Weights of a small transformer language model.
Size: 13 layers, 2 heads of 64, MLP 512 SwiGLU, vocabulary 2048, 5.9M parameters.
Training: a variant of Muon for these matrices, 173M tokens, 5265 steps.
MLP neurons of a small language model. Each row is named by its layer, matrix (gate and up: input weights) and neuron, and shows model dimensions 48-111. Each number is 128 + 32 x the weight over its row's rms, rounded and kept within 0 to 255. A neuron's up and down rows have the sign that makes its largest values positive.
After each neuron's rows, "fires in" lists the words (lower case) most often at its 100 highest values on Wikipedia text that the model never trained on.

L6.gate191 [138 145 113  90 159 107 190  82 138  59  88  93  96 145 169 152  75 131 120  91  79 229  98 136 136 109 160 119 109  96  79 149 139 144 165 134 100 157 161 119 122 122 100  86 130  80 103  89 150 131 142 133  62 177 156 162 103 188  97 172 155 131 163 155]
L6.up191 [123 192 158 133  96 131 174 171 168 134 145 145 116 151 138 180 138 133 155  90  63 122 233  87 137 100  90 163  79 150 130 126 100 144 164 122 136  95 135  70  30 109 152 146 132 108 100 110 100 112 132 136 113 138 134 196 129 136 160 197  79  52 172 163]
fires in: "of", "such", "well", "used", "known"

L4.gate112 [100 127 127 117 188 145 123 147 140  82 129 133 165 114 138 123 144  94 180 118 121  71  89 152 144 162 110 156 142 119 101 139  87 134 134 152 169 103  80  71  59  92 133 168 147 122 146  63 165 130 161  89 141 132 202 160 158 128 169 134 134 129 146 127]
L4.up112 [144 155 131  91 132 116 176 115 105 153  65 191 117 131 154 114 150 186 189 178 134  93  51 141  83 148 185 179 132  94 125 149 135 132 126 111 117  89 153  91  76 110 151 116 163 146 156 118 141 128  90  99  98  94 152  90 132 102 114 123 156 129  92  94]
fires in: "such", "these", "research", "religious", "girl"

L9.gate225 [134 102 124 103 214 107 110 154 191 104 111 100  89 142 151 139 131 177 155  83 123 177 142  89 139 118 152 131 180 173 170 143 178 101 205 167 121 132 137 160 132 148  97 140 138 119 135 106 166 104 165 126 170 143 121 129 155 119  79 174  76 110 115 219]
L9.up225 [129 143 149 129 144 125 128 192 134 111  96 109  94 185 174 139 150 151  98 104 116 170 102 134 141  61 133  95 178 105 198 137 132 140 104  95 111 118 103 153 233 117 153 124 107 105  92 157 150 136 128 123 153 101 105 103  87 109 165 180  85 160 154 150]
fires in: "as", "became", "become"

L8.gate274 [116 148 117 150 162 175 126 168 154 110 101 115  97 147 130 120 135 113  67 109  98 145 103 140 145 133 105 113 129  69 132 133  71 114 104 188  79 170 110 121 120 188 125 143 119 161 154 170 153 138 135  93 102 135  79 129 154  55  84 147  82 224 151 150]
L8.up274 [167 102 136 168 123 116  96 134 119  94 165 138 130 168 140 128 161 110 143 135 185 184 165 143  75 143 187 123  38 102 130 163 123 159 124 174 134 146 102 125 112 199 104 110 118 100 134 146  99 178 147 122 115 117 126 153 152 162 122 148  72  97 177 133]
fires in: "as", "vessel", "vessels"

L8.gate132 [153 102 143 140 105 121 108  70 164 121 136 159 127 103 144 170 142  88 123 154 118 118 119 124 172 190 105  91  88 138 110 173 136  95 106 213 148 103 140 130 141 176 124  74 119 147  77 169 159 197 117 102 189 163 118  68 153 164 118 120  81 159 152 129]
L8.up132 [ 90 155 173 185 128 141 127 103 140 151 163 124 179 148 200 111  62 183 110 118 147 102 131  51 183  43 125 161 115 114 104 165 149 137 164 111 131  94 139 160  74 135 111 145 129 171  76 132 116  42 136  94  83  84  51 126 128 140 125 139 129  89 137 123]
fires in: "that", "however", "times"

L8.gate387 [ 98 188 123 187 132 147 108 136 137  94 101 155 117 165 143  64 107 152 114 106 134  87  97  85 205 147  96 183 108 155  80 157  99 110  86 175 130 153 109  97 113 133 108 110 109 104 120 127 194 136 146 147 144 176  77  92 107  83 123 192  67 106 144 102]
L8.up387 [102  47 156 153 134 218 134 117 103 159  99 149 133 137 145 130 150  83 150  63 151 139 150  32 101 164 128 162  85 148 138 106 125 137 147 139 200 187  99 128 104  73 130 124 101 158  88 158  80 139 173 117 161 138 152  86 147 128 170 119  78 140  92 158]
fires in: "has", "had", "have", "he"

L8.gate443 [143  34 192 156  89  65  96 177 199 112 118 104 107 128 131 115 126 132 177  87 156 132 128 103 131 156 106  67 129 133 130  98 125 122 112 149 130 203 213 129 132 132  76  91 194 147 159 109 121 148  91 128 139 101 108 112 126 133 129 107 136  95 133  93]
L8.up443 [103 168 107 145 141 118 116 136 106 171  79  58 152 156  91 132  97 140 180  59 174  82  91 135  64 155 117 124 117 122 116 140 162 120 188 125 162 237  65 156 123 161 172 148 113 152 114  87 151  91 132 134 137 107 163 106  96  47 123 139 109  75 156  74]
fires in: "were", "other", "several", "are"

L8.gate356 [166 117 134  69 127 133 151 127 134  98 150  97 116  68 133 123 120 164 154  26 152 161 122 159 131 112 128 156 132  81 162  83 102  90 171 133 129 153 123 110 116 129 131  49  95 155 235 121  96 135 134  93 101 145 185 131 144  66 118 154 127 197  87 119]
L8.up356 [168 135  72  87  91 100 117 113 114 108 100 102 143  95 164 120 109 130 149 146 165 135 165 137 131 144 152 112 163 126  64  83 151 161 145 145 153 103  86  98 101 140 102 121 142 175 145  79 115 145 120 101 130 123 171 143 107 112 117  77  19 191  30 188]
fires in: "was", "being", "contract"

L6.gate206 [124 131 188 138 209  91 170 164 192 107 112 107 158 121 126 138 137 119 125 138 104 137 156 140  90 133 116 124 141  86 120 160  83 149 172 146 148 126 135 137  97  72 136  62  98 149 182 128  82 159 221 110 164 154 120 140 136  61 141 158 119 139 154 136]
L6.up206 [128 185 134 158  94 108 125 134 182 100 159 136  99 177 132 104 153 129 143 101 142  96 153 150  91 174 156 191  99 170  94 143  93 102  94 118 153 132 154 150 113 140  74 113 117 103 138  95  82 123 105  89 122  79 133 179 115 125 124 133 105  61 117  86]
fires in: "to", "of", "addiction"

L9.gate321 [185 143 100  83  91 121 191 132 140 154 143 118 109 122 147  86 102 139 128 161 160 138 112 104  90 161 147 141 104 110  95 108  98 157 160 149 156 210 121 146 133 121 140  98 149 225 100 146 123 122 167 104  85  94 131  91 199 111 139 165 106 127  80 109]
L9.up321 [137  80 146 166 144 141 204 137 182  98 160 145 204 126 125  67 122  55  88 161 115 133 104  55 117 121 139  93 146 170 135 126 129 151 150 137  54 128 116 158 167 135 125 132 132 114 140 140  54  73 164 117 148 146 129 140 157 172 161 115 144 140  78 116]
fires in: "with", "to", "following", "entertainment"

L8.gate291 [105 121  66  57 105  54 131 114 151  79 104 104 127 142 190 134 146  83 137 143 162  59 107 122 125 168 146 165 118 107 154 211 131  95 169 143 145  88 141 132 127 164 117 142 136 149 153 144 151 129  85 155 116 130 157 138 100  61 141  93 128 148 145 145]
L8.up291 [120 107 135 169  94 127 131 154 121 131 164 155 188 125 168 104 113 125 167 191  85 110 149  99 144 122 150 106  96 105 137  68 134  92 144 185 147  83 148 170 123  46  65  83 105  97 179 122 146 179 144 128 120 101 155 174 134  91 130 136 100 127 126 131]
fires in: "was", "solid", "also", "active", "association", "been"

L9.gate83 [170  85 141 112 152 146  97 183 170 109 130 125 149 137 137 114 133  97  96 116 179 132  91 170 114 159 106 151 109 153 154 119 144 143 129 124 103 147  70 110 156 123  90  71 126 199 111 102 116 164 137 114  93 153 128 101  54 123 147 135 107 170  76 152]
L9.up83 [113 130 136 114  76 109 101 147 145 118 123 115 105 117  92 130 110  56 136 148 125  92  91  89 190  80 108 110 149  97 111 134  73 169  45 156 118 113 176 135 185  94 162  50 134 151 111 141 117 106 106 112 124 140 116 150 100  82 128  78  88 117 121  87]
fires in: "to", "with", "by", "faced", "of", "against"

L6.gate109 [131 101  92  66 151 174 119 156 139 108 103 152  82 174 135 119 135 121 168 126 110 169 178 112  83 173 123 180  42 153 146 120 132  78 100  89 104 150  69 103 102 110 181  87 144 143 110 117 138  66  97 102 106 149 147 143  94 179 179 143 117 123  86 152]
L6.up109 [132 100 142 130 167 116 121  77 130 122 115  82 132 166 142  95  91  81 163 106 150  87 177 127 148 146  92 140 117 113 118 147 152 116 166 141 162 136  79 145 192 135 141 117 189  92 129 131 211  89 141 170 191 142 147 133 125  53  95 141 112 121 127 140]
fires in: "was", "been", "edwardsii", "census"

L4.gate176 [139  88  96 104 157 107  78 152 133 187 108 120 131 155 163 128  77 125 132 147  93 158 110  97  64 139 119 134  82  84 133  59 126  99 129 122 110 103  79  66 102 128 109 135 124  91 142 113 127 162 137 229 193 171 130 140 125 129 158  66 154 140 157  96]
L4.up176 [116  88 100  78 114 103 142 171  67 139 164 119  67 108  87 125 148 137 114 180 115 161  97  95 120 159  96 157 117  94 100 160 140 100 138 154 160  96 151  72 132 185 135 116 165 133 167  99 139 148 103  97 116 110 102 108 111 179 100  51 167 142 172 100]
fires in: "some", "home", "many", "one"

L9.gate43 [114 151 126 122  82 118 164 165 223 125 199 152 101 151  90 121 214  99  99 134 137 172 117  96  94 143 104 111 113 168 122 119 163 121 132 132 153 121 161 119 123 138 142 113 126 132 117 162  98  20 119 110 119 138 112 114 166  95  86 113 116 140 117 206]
L9.up43 [214 112 115  94  85 164 116 135 136 132 165 170 180 127 143 128  46 175  79 119  98 100 112  93 132 164 180  86 162 128 141 113 158 122 150 109  96 155  86  91 150 155 168 140 171 129 116 115 156  74 159 135 111 115 112 130  78 134 105 123 125  81 152 149]
fires in: "to", "most", "civil"

L6.gate410 [104 128 142  82 101 138  92 139 125 133 116 115 106 133 131 109 109  87 174 155 177  77 101  82 117 106 101 115 100 110 113 168 115 111 157 115 136 181 185 104 124 168  77 138 181 204 119 122  87 118 137 139  81 111 184 168 142 175 119  95 138 133 128 148]
L6.up410 [123 140 154 135 198 127 161 146 148 171 140 120 104  95 161 141 163 160 125 186 109 166 103  97 177 155 156 133 174 145 171 127 147 109 114  73 128 128 130 113  91 110 148 119 122 105 119 120  73  47  85 116  95 164 143 176 174 108  74  94 117 161 123  52]
fires in: "its", "by", "of", "his", "it", "at"

L7.gate21 [157 126 128 187 198 137 173 181 128 156 161 106 163 148 125  95  76 115 128 124 195  62 124  76  92 160 144 129 142  72 138 112 131 169  96 153 131 135 182 120  78 153 116 121 125 145 152  72 133  78 109 146 112 131 134 156 108 124 128  90 151 161 148 109]
L7.up21 [140 104 157 162 135 136 170 128  84 130  98 129 122 151  95 123  95 152 139  84 123 121 116 182 100 122 137 140 118 139 114 136 147 115 153 188 103 122 133 153 162 129 126  82 110 144 148 157 100  96 151 215 180 147 147  71 119 138 134 169 152 185 156  71]
fires in: "these", "of", "other", "few", "many", "several"

L9.gate352 [138  83  91 186 143 147 139 142 164 142  25 224 149 135 100 128 125 108 131 146  74 133  96 172  94 120 118 133 126 131 166 111 122 152 142 117 120  64 108  58  97 129  49  57 153 107 142 137 113 142 132 108 137  91 198 109 151 143 139 120 147 119 203  92]
L9.up352 [ 84  99 151 129 178  70  85 156 105 179 129 126 207 109 130 163 195 117 115 166 151 152 149 109 167 132  85 151 183  91 153 148 185 131 220 154 130 131 133  95 136 110 142  77 110  82 158  88 141  95 130 140  84 122 124 139 174 118 183 121 171 146 126 105]
fires in: "that", "and", "from", "of", "civil"

L10.gate155 [117 186 130 153 116 162  91 130 164 116  90 182 109 106  56 123 158 161 170 144  98 176 140 148 191 112 120  47 161 161 171 125 119 110 132 157  84  46 126 120 146 123 156 103 132 117 191 121 142 122 102  93 138 114 174 138 108 115 122 128 115 170 187  56]
L10.up155 [ 84 184 124 151 184 190 187  91 109  74 113 134 130  98 135 145 149 149 119 154 142 190 170  99 164 133  92  97 156 120 177 111 113  88 120 134 123  59 163 145 110 111 173 119  65 161 118 163 167 159 188 177 158 131 122 202 175 158 111 122 107 157 196 191]
fires in: "years", "months", "time", "year", "days", "day"

L9.gate288 [147  70 112  95 131 112 151 140 136 141  90 176  97 116 123  38 155 107 126 146 122 115 141 123 118 141 188  40 185  92 121 127 116 163 128 154 197 109 157 115 145  99 127 133  92  90 155 123  93 112 125 126  83 198 108 171 152 100 149 175 114 121 126  93]
L9.up288 [127 137 152 132 125  70 189 119 140 179  75 131 159 144 191 145 149 135  82 144 103  88  69 111 180 123 150  87 132 171 130  83 109 136 116 117 111 114 160  79 154 100 111 137  79  67 118 143 162 106 132 138 115 151 117 121 151 150 100 167  73 175 120 139]
fires in: "and", "his", "their"

L8.gate116 [170 143 154 126 105 124 163 155 190 153 202  83  91 145 170 185 176 169 140 112  90 130 151 179 118 103 130 128  71 161 128 143 107 110 128 150 100 113 107 124 156 158 116  96  83 125 107 121 116 134 106 125 150  91 184 161 163 147 170 100 119 129 163 137]
L8.up116 [154  82 124 111  76  92  92 114 124 118 126  97 126  86  87  97 128 112 219 148  83 156 126  77 168 120 138 129 133 117 135 142 125 100 146 113  83 112 124  57 139 105  91 130 177  84 151 239  91 185 142 166 162 155 164  87 150 113 146 112 155 114 157 117]
fires in: "that", "to", "split"

L7.gate62 [ 90 143 135 137 107 189 139 131 130 156 133  91 160 145 112 135 123 117 163 130 133 127 164  82 162 188 146 129 105 163  77  74  89  71  74 222 157 105 167  86 117 177 131 136 137 125 134  98 111 147 138  88 175 107  60 152 142 128  69  47 131 119 166 106]
L7.up62 [133 124 163 152 141 114 143  68 150 160 151 140 160 105  79 159 127 111 149  88 166 102 119  38 117 101  73 122  93 167  78 137 103 142 154 120 106 136 134 160 105  85  14 146 115 144 151 102  93 171 111 135 182 140 100 127 156 106 165 112 172 148 172  99]
fires in: "men", "countries", "husband", "companies", "police", "wife"

L8.gate243 [135 122 116 167 161 132 167 131 205 151 164  80  83  50 149 126 154 129 199 222 145 147 121 157 140 121 120  77 135 144 158 130 109 125 138 169 125 130 110 153 155 104 111 176 158 155 132 166 101  99  78  62 157 123 179  81 127  71 155 103 106 110 152 149]
L8.up243 [165  92 128  83 126 136 128  97 137 118  59 128 168  43 133 127 142 162  71 202 116  82 129 126  93 129 113 148 127  96 203 152  80 169 125 171 141 150 110 146 188 137 129 114  87 160 147 162 118  93 123 112 193 184 143 154 135 203 126 122  79 126 110 122]
fires in: "on", "one"

L9.gate262 [111  96 110 116 142 121  79 130 161 118 140  87  90 167 153 109 123 116 167  93 142 176 146  71 102 127 132 129  73 109 139 101 155 108 120  75 110  58 154  99  92 115 104  82 119 143 122 108 143 131 119  50 197 132 149  90 156 113 110  95 154  85  69  58]
L9.up262 [112 109 143 135 167  82 114 149 126  72  50 101 117 137  91 179 143 140 135  87 159 196 102 161 126  98  81 145 126 122 151 110 151 167  89 137 141  93 120 145 124  91 119 121 119 124 107 121 116 170 142  89 150  98 149 104  97 118 157 144  79 181 130 119]
fires in: "of", "in", "non", "anti", "often", "for"

L8.gate360 [122  97  73  87 115  60 160 143 149 146 135 133 128 115  82  29 100 137  93 178 130 107 189 106 108 131  83 120 129 154 172 135  92 110 137 138 120 173 115 110 146  91 120 100 115 182 175  84 145  86  97 116 130 168 181 130 126  93 157 171 151 158 147 136]
L8.up360 [ 84  81 139 139  53  71 134 156 131 145  83 112 130 152 112 109 123  72 121 107 118 180 146 178 139 183 131 130  70 107 150 184  89 128 158 114  94 147 195 128 111 134  91 118  83 120  62 117 172 106  80  82 129  90  86 149 122  93 132 145 109 108 111 127]
fires in: "on", "with", "of", "for", "like", "one"

L6.gate324 [122 157 122 136  97  55 128 148 144 115 165  59  60 151 118 133 133 111 156 160 139 162  88 127 144 122 120 113  93 172 110 136 180 100 119 175 124 174 119  91 179 108 131 120 137 100 103 117 120 145 161 102 124 142 141 145 134  65 142 149 144 130 110  57]
L6.up324 [167 168 203 137  91  91 150 109  96 127 117 169 117 101 104 163 145 148 149 152 161 110 105 114  99 109 139  86 118 115 177  67 113  85 143 146 177  92  94 120 175 127 133 101 147 129  89 118 126 163  91 110  86 137 185  91 105 138 132 117  83 155 189 151]
fires in: "over", "after", "was", "had", "by"

L7.gate288 [170 177 168 123 131 110 147 175 197 163 129 109 160 158 103 187 111 114 202  75  81 104 149 178 139 181 174 101 170 113 173 116 137 154  89 181 120 159 134  91 105 123 150 141 125  29  78 147 105 135 148  64 144 159 155  97 173  96 143  70 173 136  98 108]
L7.up288 [ 93 161 154 145  88 123 103 121  91 138 143 100  55  93 121 169 125 115 104  85  95 108 172 159 144 167 182 154  94 142 174 133 136  81 104 105 103 160 207 145 142  88 113  47  59  94 100 100  68 104 166  90  91 189 121 158 154 136 108  68 101 100 154 139]
fires in: "to", "must"

L8.gate270 [125 160 131 161 120 136  73 101 177  81 125 112 108 172  99 102 186 111  89 117  91 129 170  93 133 111 246 147 127 129  82 135 165  70 109 107 113 154 142  83 142 100 144 118 113  83  75 126 127 154 165 127 172 166  99 116 116 176 165 159 113 143 189  76]
L8.up270 [ 99 136  82 151 117 140 157 152 125  78 175 122 151 138  48 111 137 133 151 121 177 136 171 118 103 135 141 137 168 115 159  96 100 135 173 129 107 142 182 140 102 155 123  62 191 137 113 110 112  55 106 173 102 150  99 117 126 111 149 107 138 159 103 138]
fires in: "at", "to", "against", "of", "with", "attended"

L7.gate366 [118 156  89 148 100 190 153 178 130 106  72 132 169 116  90  85 177 149 150 147 102 162 154  81 111 149 142  91 148  47 124 103  92 162 147 172 123 116  63 112  86 130 141 131 203 129 136 117 134 128 165 117 140  91 144 119 147 124 124 115  96 130 155 138]
L7.up366 [ 90 143 112  86 119  94 133 135 109 169 135 105 144 101  65  89  88 131 137 185 140 105 116 103 113 105  96  97 177 144 153 103 123 109 121 158 108 130  98 116 151 104 109 150 173 122 162  77 134 127 143 133 118 141 176 167 161 169  77 178 152 152  89 109]
fires in: "one", "any", "some", "that", "attended", "each"

L4.gate223 [161 102 122  94 154 117 139 111 107 154 148 132  81 159 110 176  82 167 159  80 101 108 130  88 136 135 111 132 121 107 124 116 134 117 103 151 164 133 140 152 194 111 168 138 144 146 152 156 134 127 158 124 147  45 141 196 156 158 120 150 144 117 119 138]
L4.up223 [102  96 100 115 166 144  62  72 166 166 117 103 116 158  93 133 134 199 109 135  76  99 129 109 138 127 154  66 147 102 166 155 122 152 126 158 111 140 139 101 177  93 132 103 128 113 125 189 156 158 134 163 152  99 113 172 167 138 122  84 101 126 121  60]
fires in: "one", "second", "third", "fifth", "first", "increase"

L6.gate152 [ 81 136 135 138 129 174 182 118  90 117 114 123  77  96 183  78 111 128 188 101  94 136 155  99 116 127 171 102 127  89 154 117  91 120 152 129 113 114 129 124 139 139 104 188 157 134  82 173 162 101  94 137 147 151  36 169 125  86 145 139 173 120 139 124]
L6.up152 [122 106 114 118 153 108  83  87 195  90  86 150  78 145 137 147 109 152  92  45 130 124 124  97 111 210 148 158  80 123 163 151 156 137 160 152 161 175 161 136 100 141 178 110  78 109 195 138 104 134 138 115 125  98 110 165 100 172 146 160  89 138 126 123]
fires in: "a", "according"

L4.gate149 [171 187  91 110 199 179 186 127 125 176 152 116 127 143 135 138 134  97 185 115  80 136 118 153 131 162 176 106 113 144  81 178  78 157 138 117 129 152 131 103  81 173 157 139 113 102 115 158 127 169 117  53  77 118  64 137 177  76 153 128 153 117 116  25]
L4.up149 [118 140  92 139 129  69 112 175 196 110 138 172 114 164 103 111  67 130 141 137  87 146 147 143 159 139 121  71 121  33 146  52 124 169 119 119 148  37 135 117  88 151  69 144  70 143 148 110 159 189 147 169 140 109 121 118 145 126 118 105 137  99 138 107]
fires in: "is", "festival", "website", "was", "genus", "a"

L9.gate402 [127 117 131 132 162 134 130 179  89 169 164 124 152  62 146 131 141 161 145 157 112 171  71  78 103 144 131  96 101  59 127 177 143 136 149 153  69 134 165 198 176 115 112 118 117 125 107 121 113 129 150 127  58 135 135 147 200 145  85 121 163  91  94  77]
L9.up402 [114 138 113 108  80  85  81 167  94  69 129 119 100  58  94  27 108 119 154 134 198  55 175 117 142 111 130 139  92 146  86 110 170 180 128  96 102 108 152 179 126 103 176 132 122 159 101 105 177 140 108 110 118 133 165 154  97 142 164 135 127 153  79 125]
fires in: "with", "of", "causing"

L8.gate374 [ 92  98  78 201 163 146  62 115 163 130 162 119 128  94  89 115 153 123 169  96  80 107  92 148 113 118  85 116 152 116 143  84  94  85 125 161 168 121 116  92 113 150 118 118 157 171 199 128 147 125 180 176 129 119 165 138 176 138 142 138 134 185  62 153]
L8.up374 [ 41 115  99 114 109 141  79 155 137 127 143 143 133 148  93  79 118  50 140 106 132  82  86  98 109 151 140 136 147 140 157 170  97 161 159 164  63 121 200 118  73 148  59 113 165 135 135 105 111  97 106  32 184 134  82 143 132 117 187 113  65 133 131 118]
fires in: "by", "husband", "wife", "singer", "composer"